Weights of a small GPT-style language model, trained from scratch on English Wikipedia: 14.5M parameters.
MLP neurons of a small language model. Each row is named by its layer, matrix (up: input weights; down: output weights) and neuron, and shows model dimensions 0-255. Each number is 128 + 24 x the weight over its row's rms, rounded and kept within 0 to 255. Numbers have three digits each.
Before each neuron's rows, "fires before" lists the tokens most often just after its 100 highest values on Wikipedia text that the model never trained on; "fires on" lists the tokens most often at its 100 highest values on Wikipedia text that the model never trained on.

fires before: "s", "t", "f"
fires on: "'", "the", "ri"
L8.up806:149111131132121073133172125146099121132092108139143128137121146141106083143144148201104118177129166125094116134160117120104129143099160118128111110110106085174124121105156070098139101138117131115142147145136137139091108097157101118143159101145117115143095119127148102132051110144141109108134130104125077093121084141137109115123146104074114171136108119136145152120174161115097149093126136136133117133112132068073121163082116151125116148124143130162103092199087096126162120118118122115126133100122128108135130126133094083144155138149142093159113093113137117152105104072124109118124124133152126100155088107110151144104107131109116118137159131122123118151163126103149157142122166114191107117110160137138132132128147117133111108125160142140102079129098153106127109126125113
L8.down806:180100094149115098156155095136078099105089135112150148097110143147142114150133102139112100140132114130115132139163103082104131141133135166084133169127118095159107145100133151142146117123139086116170068102116124122112111138153143131109128103106111107168158150109116127114120126117112104106149098147126106144134097128156084146093118105100154130178097095138114133174130165141115149128114081128121102126102148179137135087146072100125105158130100111133142130125166145156172129105158092129160119139145113123157123109142139126168139136141172147146124131132086097176143085109164097143135133153100136089084153109132131116121138184142111149120162091167159089119114117130172146144135125126155146109130143111142120133135089143185129093182120122135092120120128126091141098124129111

fires before: "-", "″", "%", "\n", " at"
fires on: "\n", " ", "7"
L8.up347:095121123157145129125141125143149083115118102104118099132101115150145103129126156124121113140116121172113101144131131073099093125190111104127099130165143143115145116148133159136115108193142122100121150092135126181178106136143145109099100102104129161114130116107163144133119104133120122111098133136110162103131090092138131114159130131129104106125149136116082120121161159121115160123113142137134143124130112114110093168120112134131123122092111159111087082089103108156126089167153146118109142140129184162125122159166163081105117125134115113168124146130109160121146173141156093158130105145122115107154134076105131160111130198123156131140138171125112146107107143111088137108111122123152131144109116109172194156133139154156131151180105122109120173120112080123161083100142149
L8.down347:127109142117150163117115132127129132119106122106140106143114161136119129093107147128153140139134118164151114173137120133094145112100103124122148152161141121108089109127198111111131132100110130152095130115140112100185100096118127133151156122132124190144147097113153142122098114146139146150130130148117123160141148163143145184139151106096107093119110090123123056108088127126150114149139188101140167078138134129147116113158162121113159114135172104100117090121135089104151162121140122087118209107140126094100089128140138156102098109103169135124141131135133134156085145094104181122148123120127105154116130127131123137141124155150086139135146083094140157086133119090139120106139116103126146122100082137148121125092117164148121147087118154114106166124102127147145095130178160

fires before: " •", " Time", " zone", " Species", "Population"
fires on: "-", "\n", " Time", " more"
L9.up458:082113146133142148117200102119137139140138115103121157080150111158154136149163151121115122137126110138137125149103155146122163106152077139155178126127130154160185106105095107133142131110115162111149123132088140142152153114135112143126113112128120120119122162118141107140122150065156102131139099149089143178101137146126125106119121180127069133117101142154174127137156183144158167097129140112128141156137148154111115127150129112111145124117150125102137118042124149140148123152113114131114133138131138105113106134141134155139161126094091116189105103122154118096126075087135131133149120131155150109139116135144125100115125157138139150103072121108137110140115176132121157109116102156118106112126070157153147132062138123120133135184088160133117140109101121148103107105124086
L9.down458:128144166125095126134139148119110106104150138161144096124128123181139153137130161077172106130137138131150122099151111142104111161142116105114131122140114124127149112108095138146130129115135156118165085122127095151123108141115068130097112150129121147138115120171104158124085130144171104128109203104142127097116100113171122117093128141111159117122077116134147130136137170111137164144141116162172116101099121069155143151162137079085123136129129144114149105127095082129122098156119167148119159149126102143126105098112163139120109136106155165142082142138137169161158140183141151104139098127109134120153141108111157059142092151135131111099102146118106129128103124157111120129083155104162118184127175128088130140128132169094116086134114136095153136132140114138169137136115118

fires before: " |", ":", " of", "y", " ", " zone"
fires on: " more", " Votes", " Year", " Time", " Years", "et"
L8.up311:129129082142142132150137121133121110152116140056118124127131128133157111079136106120128092151115089150081152114155111088126121151147118123151111138103126129157172135165149072154141146131089204080151100114141102174118168149136123153110141119109141121148151156128144108130152109154151048154166123115121164108129169134117119097099155169174100094133149111167106122134104123142103155110122098136069142132089098119109101098117126157108142145135115161144141115128119076131126110115163135135104151182124132127112090144116085108120108122123114119133097151094117125124132157116123120162123104133159141116152143107163130106129125155114142120113124129140092085110072122140118105132149133176112147150079124107118122118138138126131111153135114162160091111120128099172136118086158116
L8.down311:107151165151124136135160134130152104133155123085124137136117173145117102161113127112102115145156131120083131120100120155101149137115094119136147135094125087157130140133139108108133144123103136114143118131120110106128123114109130117135120164136130139112137151094177116122171111112175145131136133097153125120137103147137128114114126136134135134131121146128153137159110150116170162148189090145093108152118119121134051144119141162120139124121127087182129104135158135139150111133081166143136132115113134074099098152136121147128120148151125152091108147127124134106104083192185134128123112150111124134159145086184152108100109145167129152156076107091118136088109154160164135160052137145118154121131037118121150147104141107103100138106129108141090088138129177131133113103143120

fires before: " "
fires on: " September", " February", " April", " December", " March", " October"
L4.up884:140118123138124128122128100131139135132117163112122124105131090104166123146111130123142106129118162119125141128113119134148135112117121086111099161096144094143127170144101129164125124160145130119101124163094116143116151167182169128151115106162094090111126133154108161108131137110146115120095086117156125110111155147096152121137098124099135144163155153196173161104112132097128158097084146159160156150112149134136146166119128142143180089116205109151112090087148098121093107159155170159171090112095108144121129131140106095095132122110171117080136136144124099183135114126133139160134114113162122125153145155059124136131103129088140092159148116141170142120128143105114109153138104130157127094140140132179177102129114135121120147152131136102110129128122107098098165103117129
L4.down884:121084126156151106128115121149174182098132151143136131155138134127133074162119148133113129131103093149078190134163090132142158089121149162087108134114114114119121133136139101117089091097092113091139097156118139135104102124155141149128131167173107201121116135161073142142105110133110126142141134139110128106097104105122140106112101157075127093115147150156128107096122159098140118158093114139142103140108138097173148123140140133084075160111105101134115115118149070124117177105155111163133145128120117138139154125132140122137160165100120116112127115107104119133099124144120134128153143142114136120114145113150101110117115082116122129137102132119170136135114113135117042090157119118094091125162135150126135147086106107098130166122089137139128128177158142136142108108148148

fires before: "-", "\n", "|"
fires on: "\n"
L5.up854:129119091112080160093118076180117110100155084138122121134140114137126120141078145142102103161160104135140140125103143119150106107162075149136155078149142131137137069106140148126136131141130156115113090135155098115157110131135151106119114130142130148130128122128100149117131119109078139153130084124125101123106151109116182116162109158124116096117140109152142165107110147177113137146097161146147142139112151121064128133132116130145116120128108160149138112114105152126132112089122132147100123150095161156124115103139130067097152061164101130140163111151167070102142106110152127133139105155165104116129126164140134101131156174124148099160101100106085181145120128151115136107145119148141156116118119109171138145111116145066110129183098143143087133116146108133152120135141106
L5.down854:096130152096130137122096098110059140130108116096133114163162130110104151099135082116180149112147139160173126128138104123103119169113123122133157117123119126104133145139169142150130114103145146118137105153122145095113110170144176125138142110147101144117142118157118123126094128092141152115175124121122135127106107171167127113165110088117114096143106098149101085103142123162143127090126124160102126106092124105142126117134132169140136088080123099121115094124118115132103139124150085103176142151120127132093164130176124148136176133151144088097117126140150147102134132119133139148117127083096153143100167100104179116114119180114123155160132148154113117144120166154118119128103116125103128169098164116128155102123127112153064089145094150110124111180117139134067128088133166

fires before: ":", "–", "-", "9"
fires on: "1", "8", "6", "s", "7"
L10.up342:119127122147146121164093125103092149113132127134082117105136099156122183107136166133208186117181154141101145140074088140154101129103144153116104098169142129135112135145119143153132085136120089114128092105148116111165122117123140106121118132115144081149125109087161152147148100163114099157136148114133154174150121133140128135117135128110122104114139102116129153128138171161114153112124143126145113125129154119107097129125129166153140199110088121116144111094123119108137171123160111154112123141125161151086156102154142132137113157126120147138127163104150164117155159129126119102076102130120161127098122153144127142075179109137137157116114149132128087150120089163150151111087156113098122146089115154152114109137147164118142146160136102127156071153109122125123121166132175
L10.down342:150092086100162141144088150152181153130105117114151109153104133093151133112127120118134136091121075159121166107119123113123068112157108164117157109133130139099123097122165130155091112116119124095105116122150151111125167110060118148162157115146091105162077102104124123124097144123140136122104134104130146084122122124142101106110117086131162114105094100121140129121140156085164121134108125143116129156168135121119131134187118135138171175133138146134106101121144133120162162122151134144136137121136114116124150170149116166127150115118130116146147169117131137093132149078117108130109141118131119136091137130127132111125157161180152167115128107115175122122170115131188131123135122059094112084141148146166129116133124088119135152124157135095131163158172086137093142110093159

fires before: "s", "t"
fires on: "'", "’", "ur", " of"
L4.up103:172082106152134111117141085116155121169140116125154128161139129117101133156133107111147126154121134064090120150134136115136110156105160069107153153140133119151124132119149142122145132134160105150140125137155149154110096093141127121084125117115109122155109116191110101127148108107146103148130153124141115090139145134134121141124101114150201071145138122154147108138166116135042173171134107113120092106127137131117141148150161133155109135125141097152091088171124152121128069158104125143142067098083128125148128101152132172100127098143137154132106122117110081138103136139098131135091127099137151082129124107130114157144075116105096102122145105140087136121134129139105132076130175131163113100137129117139161146102127129153091114108167126138146123141129154103109149150122134
L4.down103:120130093154089097091127088129070130146125137122126134127120116118152087119083154135134096104129177088127174130141159137110130153125154125111099153127087115142123094111130146135113133128101105143163128097111125139186104101087119116128105153097149170133136107140114156147110148152175112088116121093120117151132169115102120097112136137136135144110131113117124110126134126120101104145101103132082128134107069110098137128160127088159157122098099116120133127082091176140154168123169116104152149110116163111163159122159124066125125150124114114141104120129101144135120104108151191134123091187119129132129112117091120112133136134156125144114102164174116133140107140103134097143151170142138104157148134120130092146083088096142165142114119148126111072146145166162142154126173106

fires before: "–", ":", " |", "-", ")", ")."
fires on: "6", "8", "0", "9", "7"
L10.up218:122120118082101127122130111129117121144161164109103120102164104133133178135169117160167174079161111162150130155101142090123161079134165111164156105121098123100162140160139139159123133137159120096157123162111103138160155112130137108084136145118138154145136151157154153142139133167096106136112115102113142141131135165136075120139138141140097168125121116160128098150145139107162105127109137124123137132136160110108093160100138153128149139103149114117143116092176135129175120153120093135140122098151166126114150127094101133116121096127151128105146146088083138104151119132096108140124107167169126117088127143180054120091110073123145130172110125153130098115125129103128121143132169126083121178133124147095117117102131119131129118112117152121169117068161104122130155140108171
L10.down218:115123170144124137120162123133151132137104162139102148130115140110149095083157127122133127103134119147141086131167128136139143074138160154149121103140122131081139038116120110136110148141136101098158159089107153130127174163090130160124131130129085118103125096162147124162128150152163147126155154120061130159132172123170109140137112130115114156139146116106157101092168136095127125159162153182099107150140124132116163180136166131111136149139147120113145074164114098117131150095126119128138115155098138126110138141146118117133141084152086116106149139161129123116113123116121164137105120161113139153096159138121164132128171146159135158144102095101128117159138131145118129151147133138103115169164129155135131156136146079126188137148136135112082164135156144104119182165131137

fires before: " ", " to", "s", "0"
fires on: " January", " of", " March", " December", " June", " April"
L4.up903:134115080166115111095095157104139124139090182153130136112089108104132100150097136131127113118123094165130164133092126084137122137101163155117133126115155115148088144112115202177109147106132111147088096154151130145083147141133135071146173127129126130097141151175137114130105142133121132162092137114148080130093174167116138116143139098122127076135083158117125102091160136082140145120118107135147121137142123149143140148090096141149149107148147124155150132166154092120118151128164095159097144131157138134094108100123121108145124108088148131105168114110133135148114101101157129173138148140101147134170093138097130145093132105153125120092126145142138137080136151113158114134137092115169107082096128120102148147108101132146131150119136175118128108083137146093123137151131155
L4.down903:146143151103094119175079097101162102101150175131106122099178097125195095176104101152130140153153079159169108105123112139090110121092103117126125119118105139165118178137146125175133126102168120116130100134151095102151118166126123133149140151114086144155155157143109183141147129121106106155090148106140074112166105135150127125128151156133160137166113122148115125135112146090127112112134125112144139113152138112087170144145123166077103116161102110135135113124147143115108198125154107088107130120121152145125152163129131144155141132117115157093173148124147101152176155130103101176157109136101119117130154126119108126109147133193134129133099146142127114104110150149117111128180104161160128117132120137094136137099126135108140126115117104135115109104108106104133107108107123

fires before: "s"
fires on: "'"
L9.up175:135131115083147111172157100133133123128086099146096136176134085100130135134101160154143088123131157083127151123127134114117116153137129108150105122151151120155115107103126111126152144139162133170137144119122121155148152098104130134100105134159187130155118152151108143179105129114133100132139126147123164165106130150116132116060085145109172106116119127153104126089160136106069122150125109142148126109144093109139093136128124117128144123124136124101107105168100149102122106112140138114124116062117146156108170103112134125100143097132183104137114127115138140115097158122117115076120080116140117094111138119094146148147088125116138153125125144153088147163184161116127109115104196113157142121086130128101087126080117126116147146090191122150089090134130124164119156142130141
L9.down175:152086092124070123140130122121125140120150142116166147165120107110179116168140111107178131128115127106154127104158137141082125126127118123095100140133176088134115127121121097107119165133165138114105094160127156082111108106120113114123090125121148138157098124141089189132148132130084168112124143118124122115134109141127156075114100151123128152119107109177110102120120118146153171126126096128135156098154112137118118126094131120110129155086135159120150138136086126083116131100152088105154167092170087135131160153140151162133188116154116109128088124157154117086125158113119113137172133144121094159132147138137150121117133149116129212145115101140126089137133118141144102151114184105130137104148124127107149122100117141117152117123172099133106129121119142089083156107183113